config = dict(
    num_hidden_layers=11,
    hidden_size=512,
    num_attention_heads=4,
    num_key_value_heads=4,
    head_dim=128,
    intermediate_size=1344,
    vocab_size=8443,
    hidden_act='swiglu',
    norm='rmsnorm',
    norm_place='pre',
    norm_eps=1e-05,
    positions='rope',
    rope_theta=10000.0,
    rope_fraction=1.0,
    qk_norm=False,
    attn_scale=0.0884,
    bias='none',
    tie_word_embeddings=False,
    parallel_block=False,
    extras=['capped logits'],
    init='uniform',
    init_std_qkv=0.0216,
    init_std_o=0.00461,
    init_std_up=0.0216,
    init_std_down=0.00285,
    optimizer='muon_variant',
    learning_rate=0.0014,
    lr_mult_down=2.0,
    beta1=0.95,
    lr_head=0.0115,
    max_grad_norm=1.0,
    warmup_steps=200,
    schedule='wsd',
    decay_fraction=0.644,
    decay_shape='linear',
    final_lr_fraction=0.0,
    batch_tokens=131072,
    max_seq_len=2048,
    doc_mask=True,
    train_tokens=756300000,
    max_steps=5771,
    dataset='wikipedia_en',
)
MLP neurons of a small language model. Each row is named by its layer, matrix (gate and up: input weights) and neuron, and shows model dimensions 0-95. Each number is 500 + 50 x the weight over its row's rms, rounded and kept within 0 to 999. Numbers have three digits each. A neuron's up and down rows have the sign that makes its largest values positive.
A block is one neuron, or neurons of one layer that tend to fire together. After each block is what it responds to, as a language model described it from the Wikipedia text at the highest values.

L6.gate21:556463538532505495454557561484472519459413507481618461490580518425504551490403445463624524488503512423572550485538579516490455536534540474526599415485487507532476490459527567414496523579459490514450518544545580438568573562453525533571471469450396451496470524468538523449542484547472489586
L6.up21:619397545518478511472528603510509563495435547438484492469591462427483507502462402517537597445514572426573508512536522533471447514558502478493500373466453528494473512503526526485490526527470449522441521566556575469614557549488452505461517475531428507532482534528476566392530451601473493648
L6.gate25:483459509408540526466572471459526488550417474526556465450402469528534524462413521491598496483573526500546470445592561514527465562473472456505369481557471451513536467456483474608536543523470538522454473526548481425523475443446410571476354449510488446523461541421558563414545518563561527575
L6.up25:570563537554496531460456496433433446504457564454524385463477483496534529506464506444557507516453503365554472485574518513500499505571508501473476505519491435571561549362489481528528542467366527581481479445665614489494485480459571571499417493507572429460475485406411436465589537462476483588
L6.gate30:621417447507441462432512515515460455525490486448597516550516515528532573468487502478372470497549424507469509526530487545549516495533464450531462521572543538527424575428548600478477523543470455547453545494351513506558536568552521479453512538576517537571502486544574484443528522520483518498
L6.up30:442507572569517451489537526470347576472440457473528513593576502465538519498440483503487525489487497495457415396476536456537548487494556465526499510522433503620437393486607527470503542555461518460523463524443604538445555498477474444541465539433498436508499477561405540526571518537546533515
L6.gate187:524442460617523467444460576549564528554542521488567535525505493518465550524441549521424523549545544479430495452499518590490465516561466521612530453544505502569541535491557571554413542581531558512514510540577513498452565567467562589541577482523468565578496590522525524468432448562491458539
L6.up187:534559504526431555413503555446464518498520490497518555510469539468548503438552520462499501433421506549546441592546513576478477441537529544420499467572542433483492522473531553569472550577484597504473530426618479502473551516463493496502421433546515422541441489511462554450446352586439489522
L6.gate193:585455533483417496557469535482474560474432537514441421438537453474528601453452507517615506544572514493560447518475506477599405509486495519529525458541477503513461465473513554553569488496530535595479404450520507417561501484495532547433466446508450398481448580554483540460559479525563496609
L6.up193:557509489518539444400579478467548563484485458471496394448497477477596532513458466522593533497468458459414527404504555547461498511454534571524582495480525501531510472455500522458533565617473582448486499486512587502509506519534456531462518482527452431566456478515532564421514413471451557472
L6.gate233:613502528489460510462491523552473528460488514525537477578582514535475541515448509448657479432515551436462547528551535579527464512489456477507610378447621501461463456522493472523511524479471506466416537461546532410594520492498567444492478516574517450537430595526603531507543425547467485577
L6.up233:560424452474459528573448555510501605477450517442605507541437575387491568375424452412504493508580498442474506507498567493556466420487452485508470515456453553524512500518499523477512504591565504433446500485547518392569552570490478511509468455559439413436527530559523564402577403568503508546
L6.gate368:573547460439471448464463449478552462403486481486484474543490585463528493451365498410495515469496532486464546460496510471505527451424545533547526493547500489521457556407534489490525470576500601494496500493548566516518588487418417600481456512622459504524482561492399517455534478547483445541
L6.up368:576431458503592488440559538487508578477510478457507370509507438422495526463405532504505506568485481552495599479502483573424429495510484427559517535558503467529537480472497485470481444499492457499496546439590604426527533470412580557506572457498498471532547484546482460563530434536562516659
L6.gate421:444457560603514581532492454450582459407485457519466517392476554497530513483518398459514563529626510461521540472463434511563600475478480427508553547470461529536502456485500404478520475411521457460496385437457406485528559546453481576496562533564513467454481519436516470508587480548544415472
L6.up421:518347467454706468562532446431524458448511452479510473508549486509454363494531448479522432535538501407505527537447535441526466560517478520484485432501441453532527477506546540565500553524498534551457521531482421471589442574487477540471490443624467455501520434597523464569516482528520532558
L6.gate453:576446473484502463439497514421548469546480483496397555427474526588479559485496508484519452507479485425506471442530585472517537436416520499571539431515523505477493444516472573440573439535530663574451517486545440507476526512535444512443504518582519450536499579446531549515470497542517561606
L6.up453:456447522607450491470517530413553539437532555548494511413461511559568584451516470557501543399514468416535515529476486573500459493454475518427504476521562500420492414552557532518560463570533533526398506523513507482568562543515512480478500492475511465536423507529526439465520489521457479507
L6.gate523:446483506468432548479453532509516457461480533498472437472592548503476494412552530532514619483483511429481438467459505525553422515561449460548507398467502529515501485498443469508531466436466437438546425510583547484510456484502461524480509487454503438439492464439613534463571527590421516573
L6.up523:383440488473543427507556580441447480482633378424619486480549488513552485510471484536581453478565534501542454449436532527553486456468501509441524469509555505505450515449495465470620517512525470413428542446585510410574462512476500531569499434533449498486521447439455548490486558581517509454
L6.gate549:513497570476458497516472539455422501450467436549470439462528494485478478523499530441523486564474520484479589470579572469471493414498487557499522531439497495519578600588559508436413536505486465542459503494496496495512529460499525614535433468602464493514415422490612446442401435486524516522
L6.up549:560521547452568461484428495549441546499506404504537428478436499573493510455401479498455550487468509518488567494533522472435527493539519691447447594491524526494479504467470456478507443598534463488467500484492517411504631438524456573416457517444629483609470469466543518469563406411488502610
L6.gate622:596467468377515508439540482503467497489496497451497470531523527516549553504325435514544459433442543456469573551554573546503504519568521487584517443500446514619499549456554539500574503468514482566486583460511439483634523440553558538423414543510420436476556455517528474458600500543479458530
L6.up622:537450447505541435495531502476449501498473436610447493565560534425557484518499432446522570543545482450549558453536567498624511556492539461478515486484485470443564439627516538470472594524484597471451461554592559487518530525430514555427534509562550509496521535498543521472466519597531435493
L6.gate720:524452453501467474410548492421507490538455485483534504470513568481549612422429483536519572399466484378484540484519503546524466600459591496504526454545494494599460442489567498424513512610428583533439516521545490461579523552481466540393453501514531463536418540406469591417541464532534474505
L6.up720:510487534487534540450543541437509526513523460488524556455570496496497604534440383485511515459538560490447496507490503564525455540451556467486515382509525506533519497476476499539495522539537569490521499580514501434524489547523514599422476476513470493556452591465515513474555501587533400631
L6.gate918:526482497509501526442525445505498543493485440479575482462454491498468527484469463569501499494512572504506500442590511469476442515575499462546493537541495416574401559456498517496492488456519523586553552420401482443477493480475466450513496534486494527623473581545542519407513556593438443428
L6.up918:556559529519518523535506539455495564464471480459554466526458537457530459456473476413593428428504574518406517479567530541479565489532575524424579609595492430463491628534470462442570403583474407503507498520523533570430498558482493432544415457531543434570521407537541537431549478492480552484
L6.gate1084:524484495515461460491497551565526448430389561531525540480540505490486555334415423479530577439536544473497471506467508457535414473510539518515528427461491455421559568421523601478489487532450471439496539585554490461524467511562514549474508523597468435479540546473649525475561491601439523603
L6.up1084:548443521517538487506498592565516578387447470542572402447541488485555569433418473485550463410502531444504542438559578535480428480516532535492520504551538526529514525436493623505530528525490559514470497536655542483552470584554453558509429449558432451500472520466526540496535473528471408628
L6.gate1201:547559431504509400522541623512517436544464440608463441515551502377486470377460524393507526542488513505489445550472471553600455445438478491459555483598568531515556428502449525443515521494479455468493533518533521436524445442474462589553505499493471543553417615496447546465485581551485524558
L6.up1201:620451537481559532499594581430487497588434560486461432482548498431574520484509448515579543443523500439471426518445459507512449482595538526416448488480557559463531484493480456541557545502481536520524473419504539455607456349399517492516408490529520500522420508580520502452486521530464506619
Segment boundary tokens. End-of-unit boundaries in Wikipedia text, such as a sentence-ending period plus space, closing == of section headings, and line breaks after list or table rows.

L8.gate1278:527444582489507505490508448471455518568472632457546437520470508438473471566553589482445568560521462472459488539514555567514458460540537473486539517465520479511410477492542495436462435502644535542411504488447540408593567549426473483437376572527532556516488561481444508548480412529486444509
L8.up1278:547448500467457517511461533562458552509541615540580479588470469601550464440571451456468435516533542466517497449498458550367547560489482475483544448530471526466566541534501458559472523440456466456492419520442528445431556428567483487539497606489448533500596574523516524492510556387472572546
Appositive after person names. Commas or closing parentheses right after a person's name, opening a description like ", the son of", ", a doctor", or "), who"; weaker on name pieces in tables and "was"/"as" after a person.

L6.gate118:569505557545573568426626404516504458499463510431505566463454489483475464395483446468548416518582503509460549566558507450472501511471521451423486494526527428494510402478538603541484489550525531454422457560485474572480578512483521549542513475386531516491489433591454499511453508542427501399
L6.up118:471431593538461403491449527521553468538496499499465444443495531585439541441442574550536435468396562582429486440556484500399474485489483479481482454436484655475447531481522424402467427498474502565497490518551522505545524537469565496487525564457471572561495483536500461442561571490420525476
L6.gate173:530513491478498527533524511498522568472455486491460538515517393426521551582600593481436471470466529497429448478555553481418488476493551477499504505515495507596481426518558501470489412574395440505509428487463492612471575617587543430488480471573526462471424545471466467474460433472506420536
L6.up173:548435475514533351535448521529392499541411499521525488574586411514559492516447417458481567456512586567496553460465561531459486516568493527477583528456538448409465438557553502515544526472524499565380418532471528380528423549585537459529383468545548447467553455418464493441490490515580569474
L6.gate262:527569472487524479490494465506511484438432472482471510587448442411576449455590537578557513516490499525495463459441524610530394466437561529507474474522536541468523428508434547469468508542520481474487484518503437534531605488493437524537433522515590520645458471498457430452501552483589455468
L6.up262:434429554441530403580536474556516489481475425520564546494516489400564547464545516530547428490452457474509505435449512548424515484466420637444521414583479513457469517468518438436540528528525531499466491456452479448596441493482524540443416501529535433508499506410492511425575405535433511511
L6.gate278:411543461496490509408568426527536518481581413513443504413471496500530580665461444473403651498520472524454532458541450487505417505373561428417453522506425501555510547521459461555487531522584479503546382495445534473515527411524441484531509501536475519440473533472525546495518511544532414503
L6.up278:501526543500501468547496521477425512501463481518553517617486405550533456470451498438536491488475529529419439452508528539475510488509530491490494435495534468517459580434566554478487469451526486418486504512503420432526493544480547503435532501476482448469431558547513532434507464425414479447
L6.gate372:489523485481578515413507430474453535540508455553448504506479539483491532480509567602487581441470487548504446469499491587572393517496524630544489497605541512513529465440529513529532431548528445577530513451383506641494479495477485412547432511450504483538428429540567415561426465432396467513
L6.up372:499483489442570467492521574600488437512454556500399415533564449507455548492498501477485477527513476587476480378466522521505456518527481401535478510501495494395545514471543451484515523402548489600482429456441580524526462508522529458496524490499498483474578528400480483391620578526529618503
L6.gate508:544509521566561533449512447496507453452571507532438484456560475469550477575496562586451560478529448572529517399513576532564485464554516554439549445448540559569483478491504400559453533642458510559534546432403414480548587486461474494462418513604435547471508439493502489538485536581526458524
L6.up508:533417494545595501444512462477421437527572591523510489483503561474558557534559462437544520518459523473512466495575464501503477568483457561493418489435460529526481515418533441513486441555553503571539502497505386464564498494474518480513524478434531482449507520476567447535505460549521566556
L6.gate516:546489497538589472491528553507438491533468503467451498453521460533522477554452610550522542541479618521487525513432563587412512469496539478481481545525530520463476476582539471498468559476451418440474463455571501589426502606548561522453556464508541509667555492487471490537402541600486444527
L6.up516:472550520483553446614416476556602495475547478554568482551513456509540544562522466465494490481542501557475539568520521476557445472390515559537555503449540532521533538492531374537484519594526598540460495565488468512586527507559493443558401449507413476468496552505449390538544362534456517584
L6.gate572:505543539531477569398481462394505539565441390474486442526546512468431564443407482558484468518505482468535555432498597446657559524568532483438505438449548535528498592443375472497527421497491510569511527617462442403485424521531516484611474528469561489531516465495509373488524571544492520431
L6.up572:532566565493533436499488486468484507522529499555484476503607516468444506432497499411506490450497459449562484482532662512486546569472508546493543526567566492500458569501568474461527470552404564472487483495526536507406439485477479563495576456477541432576363441450475476471413536442554537449
L6.gate575:448460441474490595467439504536538526421538412547409550534579538517501463550497454581502509504452527493449529447528529557470460437466547436523575531454526459531569553628525450566478516570491529462457527438482549424501520456445500554493471492521543532505506518522430526465423504524483531487
L6.up575:491626522561532486471518559529569555466503472452414555420465537498554533489590539505406436526559597597488478443518486472526523453513527540468478500495443440538512515552478450536575450550522506453570413444433439456465457432507501500510578532507526546509468469495508492518501481558569459535
L6.gate804:535548401513524508474476547593583492436426536495525539507430440532506462503513469511554547575530442523543538488491610486520558522572430424478610514460424550537578533443431448544507454503400481436553506512499474498455549524466450509517449386496488494442564537505556466373516455583368576509
L6.up804:403424449558503566554444464511520539502416454587635506492481435528460537533539592454460575520448530560498541530557452489564421550424464499430484443521506522497561444480492453425536468548424355464491452608476589451536486495511522425465459515534509556441508445404538501498494469493679577507
L6.gate880:517552559463472501551577491530542524528564501442447512617485517471441501536514502448499423456523548465418531480579519516561530480537565488464549445509559595446494475406516605401405537551517475397513553539457539483527438587404532553532438539545483563497467508561535396512455559531485474446
L6.up880:455439528500434499513598445544424468578533483546498557547484483532572430450451414471465484484443482578504492519448495498506441435569479539460521468518359537593409450480569547500535515496504567441417519592465527530470619537510519560517403497469533490459529393460555512407526488487543544471
L6.gate944:499524627467597449475556507502513481500562519527484530532558450483528547626537455523456409544562456538429503385468486475491482507503534490488536554459514465461437523450562489396457534508509458412472470569481473553575540453486543547516500569464550606464468527526538448462508552440511463402
L6.up944:485482460525553555419445491545428558472519398508477487486351450506503529521456489542511472474506575457534559401502451496510497548545504567516523432505502492615564468473631528485494481630541516500512440535492559481497646518555441504462464529463486509464456451356437565507532490533423453499
L6.gate972:554509508523534536562630545578508571448463450479489450554433535421528475466571472478468535548440600599444500532438446519535584480523442569581515582526524478576502478513637479426501457608524528506491458512448478444515497520443394532494498419472484471521430561451468519493518415585578482508
L6.up972:546501497535510428542556514552474583414475522405532446502471505459593505493497550477497494569504608495506573401534400530501450463540440456513511534497525505508427535412531506479471533477589543437506520432487394413544545480475499487508480488482491607546522573465460528431474549521508578525
L6.gate986:464441471479614466467517509456556447645478498590552534624523501533469528520480427453448540492446582551564527455470556522495550462476626507500564456417530547487612568469533559564498423518410419499459489466544515495506585429452485441508486483469569525591448496495511525418459552608549416519
L6.up986:544506443458495566397530577521560545510496441478471582549599474486509442464506460439464544498541532510515501523496524546460462491477629446493536341461484466460472549521441466493523398530511534365522494472598511596460575418417431498488409546516581561552498517508510465517497514489519465525
L6.gate1286:523487534489476462510458497613481534486502518375566515561461470443473580528569537597448517566417517473502531604442447479482445544390530536492488447598491422529439452448507515547605546548505473503486436579408532392442609509564475546525452483577494516544466516498539436528515531460513512415
L6.up1286:466423497420587534445433575540436479515470451455477493446514455495611403524461452515471446532478477462529526530474493418531487523583535533545551452414525531434547434496459537608522587517609568502549382536500419540526514516526580555545500448504559582548529461474546455539486410487464452478
L6.gate1341:524501538580456496466401452496453487464468451467468502485575496595567493471562536497595551507515553486513543414508584524522428486506539530540474544471453481470525500530484416505444473457542527553401525512442515533450533469636466505513444498450503570598497503535516526546495477468459475442
L6.up1341:512503448578499452557497516466522394466520515565545478470475484474515586536577453480484578530522552467444533534427458443493563417589532496519530528483502458571566445470474419530652521491554521542510489399512479499478448505542472520451510502411625484453552635404478512402511506511493529502
Place-name endings in locations. Final pieces of state or country names in "town, state" phrases (Kentuck-y, Missou-ri, Virginia), the following comma, and first cells of sports tables.

L5.gate94:512495515477464462479553386536563532501516489586527476460497497408549480510609405495513535581480528442414497441516530488530517531546584504492382521520559456466455492531471544502599551395452474550558484463473554503560400515475453478542554461526519516396521513628441429518497470502520591472
L5.up94:571427573454580529413565476533518462527485572562464570453495499459489521505498490533483464612552491547514419521503563473500488554457604525415481563568520502489447492497511523466616583482493535509545432511466499382550470416448514513581463539463456466574432481557411513428554551516457577518
L5.gate295:547587498444489444523614500641424631486425454516613541426532469535453463500419491563538508494483453452408551428550506470547486486406502411487428482552478533479514561409452487470567514443516519624491522527493487454458515494473478488449486466501556493475508559499487470494474601502438474471
L5.up295:543494540463533531445523468423468542438460477503577513420569484589574496476531496478476552531448537453506587536441479575542514425503529509566475507558555435513510472481570473528491518447511495475609495513453528453531545523533478525492510357445398505382395481416406480506486509529549539439
L5.gate364:458354539518520480492523468502536488460456655496473522491474451475526389461518458521490526598498518491460516473456578506442511469489530506523454528589569502545452473362491512476610422505515589420521570472451454512565510421437512493531537545468364499460488518430524406545459500506457437497
L5.up364:505516426499528571507480477546596537423532496501510538468501455432526466488448542527546555472504440512441476466516449565549547449527563460572450500577525518559457536503471466499524504468460516556485469567423524439524426397432522623392545559513472452481568484479438412533526498559461504469
L5.gate506:525485525576490460415566414527434582438471413557459562432556483498507511500485554496490514596555600499490456494468577432525500539416432439437443529575548480495433461394494492495452565468444559473465491510485435477497478520472600446485380541488398503535466522485451456485515553530493462547
L5.up506:502441511487534436486553501554515524431441578549524486409504564527437538461545574524558472636537500423449403551464454521534534499525461461438492519559543535513506432518472552506507527414530561487544494425490430499515474544576487427461593509525499442489571521483475393452492534458548504375
Name/place separator punctuation. Commas and colons right after a proper noun, as in "Bloom, Harold" bibliography entries or "Havertown, Pa."; also pipes in sports tables.

L8.gate274:537468507487584552527538555581568439499537478520440419515591464460584465477475453461531516484561518529549511460582474463491496558565548552443391468574527453479531412600501499447583538558527464487562448539443482533491482580443428490424460520528434434504376466538388481481399505541534481497
L8.up274:574540545443505462527402516470487460471472576566397600622598489483521497436478589461468426526458469512447606508540512484526483418529561545508431462532529443481502533478566491541501541475473495549523468447486431510488503444513542533516434495603614534524560472478509512428495502475484437594
Closing heading markers. Closing wiki-markup tokens that end a line: the trailing == or === after a section title (==Plot==, === Staging ===), plus table row ends and |---| separator rows.

L8.gate63:478541507571533462454497433597543505418551479526560531510549514414543442544561500412504454462464481464472522453451499438404545577472495473505411489469467524470546504465476517483499466494447479491555564451460480487559467552473489384498505383502519402407510576539510477526465417351465505572
L8.up63:438466495581519544525558508570508542450457471470467550417514476444511437565443466459535450427600556461470475475499338526494486509493490528507507536485589544485553485443551563410402478514618491471428548520460432502440503486397512497532479418517540474432527528474454541481531451533561498552
Before a country or state name. Separators (table pipes, commas, colons) after a person or city name, where a country or state comes next, e.g. "Anaheim, California", "Gao Jun | China", "Country: Morocco".

L6.gate110:489472515503445503422438526557506469561512520457561550526524601494511524506547547467536467541460548529440541555474541532455426516555610505553468485550508445419578430507480406516484567490458602485536547451431511516515507468555449503482554509541545558526568521428485565623495471466500441494
L6.up110:446567546499461508485445528512402457528536347417464501402563539576497525482491483443496532484542531539518590541477489575563529506501377546550517533467466466508547460495530528456476587373505520488421482531524502432620452530572419488505460423568487471449591546499468504527474418564476511550
L6.gate117:468484450522439522488686518546459522492498506527450594590508508492478406483527511566503406483487456563545547553512444483491481483443442518586479408571425579414542484451484554483468389524402520458542456475475555527458561558477491513433532477555486538524434491449542543397491495473502494458
L6.up117:496547483428538462512495524531560482488462525511586418561451443523451541435471396491508558506524484491521538492519501490465537489450608453439525507482573502531449485471462432565489526476486406478530485453440490396454420432466541546540445518554556462427489502484417344473529531477450592513
L6.gate140:537472451466487476395611452536470544514521529491490473517545528458550509573491553519579546557490453546460475518472521527558475479525520583458517511511442479479583556438487583530524479490504525529533482385462497448446546534490460484516421519531641526504538440454485525422523605481430533497
L6.up140:456405446553559482406409568455462566519430508496477577584526498523619551556456484523409505512641570534432535547505461547534532445486501509554459533548468537414527541530517539572431610499491455518591519475407482562485493471498473563499548532486641463469513545535504453492591508517495469426
L6.gate253:520442560488501581575331446463433532517499515479493469575455536465486526456619456425593549539489483510531498442535437490439553437484524570543507494553475495541593535500496456445456579524492471516497525521366520528513528490540475529469440478373421495507510479569507432431475523538500482417
L6.up253:467504409546536460564531564481437473420578481506502529564569520444517502442491444496511473458583592485411591534536465466547435496429503473567416505561546504591420511475426520440508490501484481501554552516541509534476558432485495431471479506555491498605511515554477452436482592469508462430
L6.gate277:378464583502555565522492456582477544510502547594471546415487519502510558477457465501553562622475489515467539499473418416533495483574677491482519529468463560453537456558448507495420516612499494419459470533445505446523527403479450476526521591585460475431433501521510558527478487390565472535
L6.up277:441534499417510547464478441507487496552439560517505545403505510456569434466470520486561474593555490483426475484566462487490525488566492459553460636534539393484562481518483440522396569485525523531512416503359453502580548537525492485551414547485481493465499577522510561480482528462542427565
L6.gate369:478482526501388517498529406513468440474442543463483538578510513481560448406545504432483547585485590553477482538507484563518504530527521437504499536409520563524474392394473457508550502507455381467545488542492471437534571542546525431573441538616518451606386498502463531495490519459518543523
L6.up369:500486484520509520517510467488511569546377510467454577552539505559512495532568458504484535599527548594524495505525526567508568597529454445432511497435521595415528475450509516484628510608548361480566527539478461471463471458500560419575435507598437532444456560471444498511516514394463499505
L6.gate391:442562546570487605526560491510514535477481557489548479482415491477513488508407525516480530593542622443389589452492539406489562532437581443445483530445535391542549523559501475476512491587550557505564452566537525482420459528457426501451521496479520430520378454615511485466507568529568400462
L6.up391:500438612413452565583553559530496524434521492506485530491560476437585405487524551466505469587529577506522470501623539490547445504436537451557601446558469558463486487514526461533495519531526470499552608548521442500465457436450470485464451488482462483562438511499493399516566533541588506469
L6.gate483:472469493504475501525550443496519472499420627573545558522557582437407472458471392513405464518485574448488460482521563595513490504528537487510532452495466474534594576467524522485516607490531466499460473528532530492391463523517509384489466556484492366536481550530552532516472533471476509480
L6.up483:466480433421459458529463407517440450563478454560537437518470598479531472469470600462484515575499556512459435485533498493488522551585495462528459528574396484573528517496501574515559459400454514402616507612402524571466563427524387430457515585434482525481500464415514388607547455479536492508
L6.gate520:506520387529502508499556382477477436499584516455581510593491498461506431417546424502459530517532481513492551539614514533503505501429469572477526444546539426449474535463514453477531429485530542425506555493495457557497503522457606529484614511474543436531560466407452551435482460531553484480
L6.up520:504531447507517522491479461551482448407452499511419547465480481524416479583527398487439508552578538581524494452549569557516583515462517515528529488480523485434445450508504423520475499467434522512541523549426541429484508528534627489493640545483515482481474434492605506483505564529528486539
L6.gate525:507526543480539480528524556528480482532448479513500452474485572555471437510524484504469451520491584553522492506491499565381585547496577476454365576472507459529507496553485497541522449564529559513471474587569498442464537491429448532512526410512468520639563579505519441461533498490459454436
L6.up525:526491515559499495501468536471466454580512528507471461514486478498546601494522493537451572540600587431459512504523473660498376496473516599493442497492524511512483446502588559500516544496502449365525452517527441512517470465493547593521487550429536516528440445517526465495486409536487428384
L6.gate728:400399517465424521543491498555521429466461544479570514548480505463482485530396481558505505563567526511482532427535551492560592517508534544521531475525475549614526470502492451498470532589517489500492510389478436460465598578412515521494452556499422497530468579417459473548464472510349492495
L6.up728:387423560468556430609537519488466480536477573476471523527514469449552442575493485453433590592506526517469533502523546510512561405517563537578490586438472560422533537569486540494521533504345447526436508530464554505512525529481392545520347543419398414559484553502528543471463416588457535530
L6.gate850:550434450503587493454494530540539463382453440573465492464442512448536416527563478470526425563548576445419562554518523529471468490563507492476485486620418497475474483548511470478545527424510530448455478590516595489510567603415523524501519472562571485564421434434518508463480502492572445505
L6.up850:539501407551511458516464529520536452424502405491454502428436562528463501597522456443529493608536577479578470477580466504512433482511511419508505458543445562427445505453489459431561423422519534439570531556492540539539554585527521476553510484570492382540414485500603525547442505495520529516
L6.gate856:545459466563580529409556558373583615530537427552529541499525502533476445517504514569499483511526473556528614509458442463449551596490458476459553556551529469583396495473584468499477484563569451523465464527409416475554442503448500510433477481477531513570511534460504471547545489534547493610
L6.up856:403491497560536478527533480555496411603354528503498480510576458523521501498526528387476498502549514528433474474528533472493520542493471539532458425539524538616481501526560500494513559470547546497604514565515434454550458478488546556526487502595526535535437500440451463512584416456563447517
L6.gate1068:491473458412433414465560498494509523559478522449558398520518398472551477444454480564493498442499508549463516479479446579460457494476581568408550558419526469530490432475487482535510433506525514513530522497413452493520464532385516499416532513507604473652490589459574531520517468514498475538
L6.up1068:480462606443489441529513420496510440523542531463530515424505488565472574505476496460441457485471548403454530577435501378593521497476460586460440483528438469446557500462506455445520584557423426530543406582570490558470476661504494548411518442503451496511566594534473527628444475506534439460
L6.gate1237:416479488441616518501458433470457518537477583491555470439469580452393540494536476548529532519507566523491556487513455515325452518490499499463517540476533465537531547479520496446516477496475473477435559541477452541388457489529416391473527528547566550418501474533449527504481551512383515460
L6.up1237:545506530400492462524578475543519527445555496458417547477518466520544436411456534480423519550582458411424426596559513493650525435391552487511493422483500627585562437503638495458405485470460549462461477476473482490451515503437475435511520570467530495549490546470518576587489566554514502505
L6.gate1329:471511518552436513500477510513424443443461480490489454455451489388491379462467488477520567541583623472480411426540532486429457552435596563507477503480424584477505444512441489510523554524446402538599470538530532475538474410467530429570523592512466531474487529494534470480487519549552518471
L6.up1329:475521466560392518517579429445521562506582480513509442461458438535507527495549561528557520527504449424510443530522448513460523533474549486486569462482511560491491459495427488463499509611537474496488442523479458463541451475548518477437495542525596389465539557513443570590532524465483520452
Comma after sentence subject. Commas right after a sentence's subject, usually a name, opening an appositive or aside: Chenery, the son of; Ryan, the son; This, however.

L5.gate297:475487417537438526543519531516437398457495536499484480541540547551510500376516432572515505571601568554526500539511474593539524584472537526566580521459514556597504479491515488551416562534473432436495562484530571533527410567577474464525461550506523424492620410435526599494466477499478545579
L5.up297:474521570510444471570521534521511484590528523458516504476543429546479477451500511503575511504516557489414457485518490457660514501569579576520531479590511424547445502460492599428503473559419506491443547478530452467532466479506494455518506604437435511495492430576497507465409546478440517564
L5.gate298:453512436466504522533581419487589450552461462455490441523474563462529514408450421418482483570513465514487516633523474531586502499529465534458453555481563566445566464455535500435488439485473472460468541518478565486449454484500517396520583623436501450508456549514463493478500488494559468565
L5.up298:431443508441416433482518412440419546517535632475511477428465490510521574509506464523374558514497452523505444565418499567525499496431616496489552550576539504537442436507500554465426505533467464484467556503496493523462510462533465454606500521583423527546532448475466600515563461416487595520
L5.gate370:545491532464517449511458561424477453511477537503488461514543474487531524520512472485422527491546590427469496534572522513430660456517510487475538513425521533506479538499486468460522592491562449528543521587570481468436459519566474496480485539459454466524489421533494532456448478477446479568
L5.up370:561469376623460428468414395456547513529473516534530550539549486447447577507461556424474458546527502480523465533498366446535533460485507507506413488508556525502547517479494550553438463534440443433523476429451522559503493547576491469603512449413503480460571504462487483521481554452491569588
L5.gate559:530485493611464489541477528459426513476501522437456514513523523461439546430450449490445556460510553544424516603525402544538436561523512432507566504464539523483506426497534483428522559524576404558440455542394521371522530503543572623541464472389397553504593536481452605532476507487550500529
L5.up559:586414510562433496576558444492474477515498526456571451565494478466451461450519517469382580458541520568475586579476502475455473430498555494515492590429524546457476470462473529530411526545451501505515492425469493525434529457541476462561461439445460476528486498489425538509530637493345581597
Appositive-opening punctuation. Commas, dashes, closing quotes or parentheses right after a subject name or noun phrase, opening an appositive or relative clause, as in "Ryan, the son…", "Kemény, who…".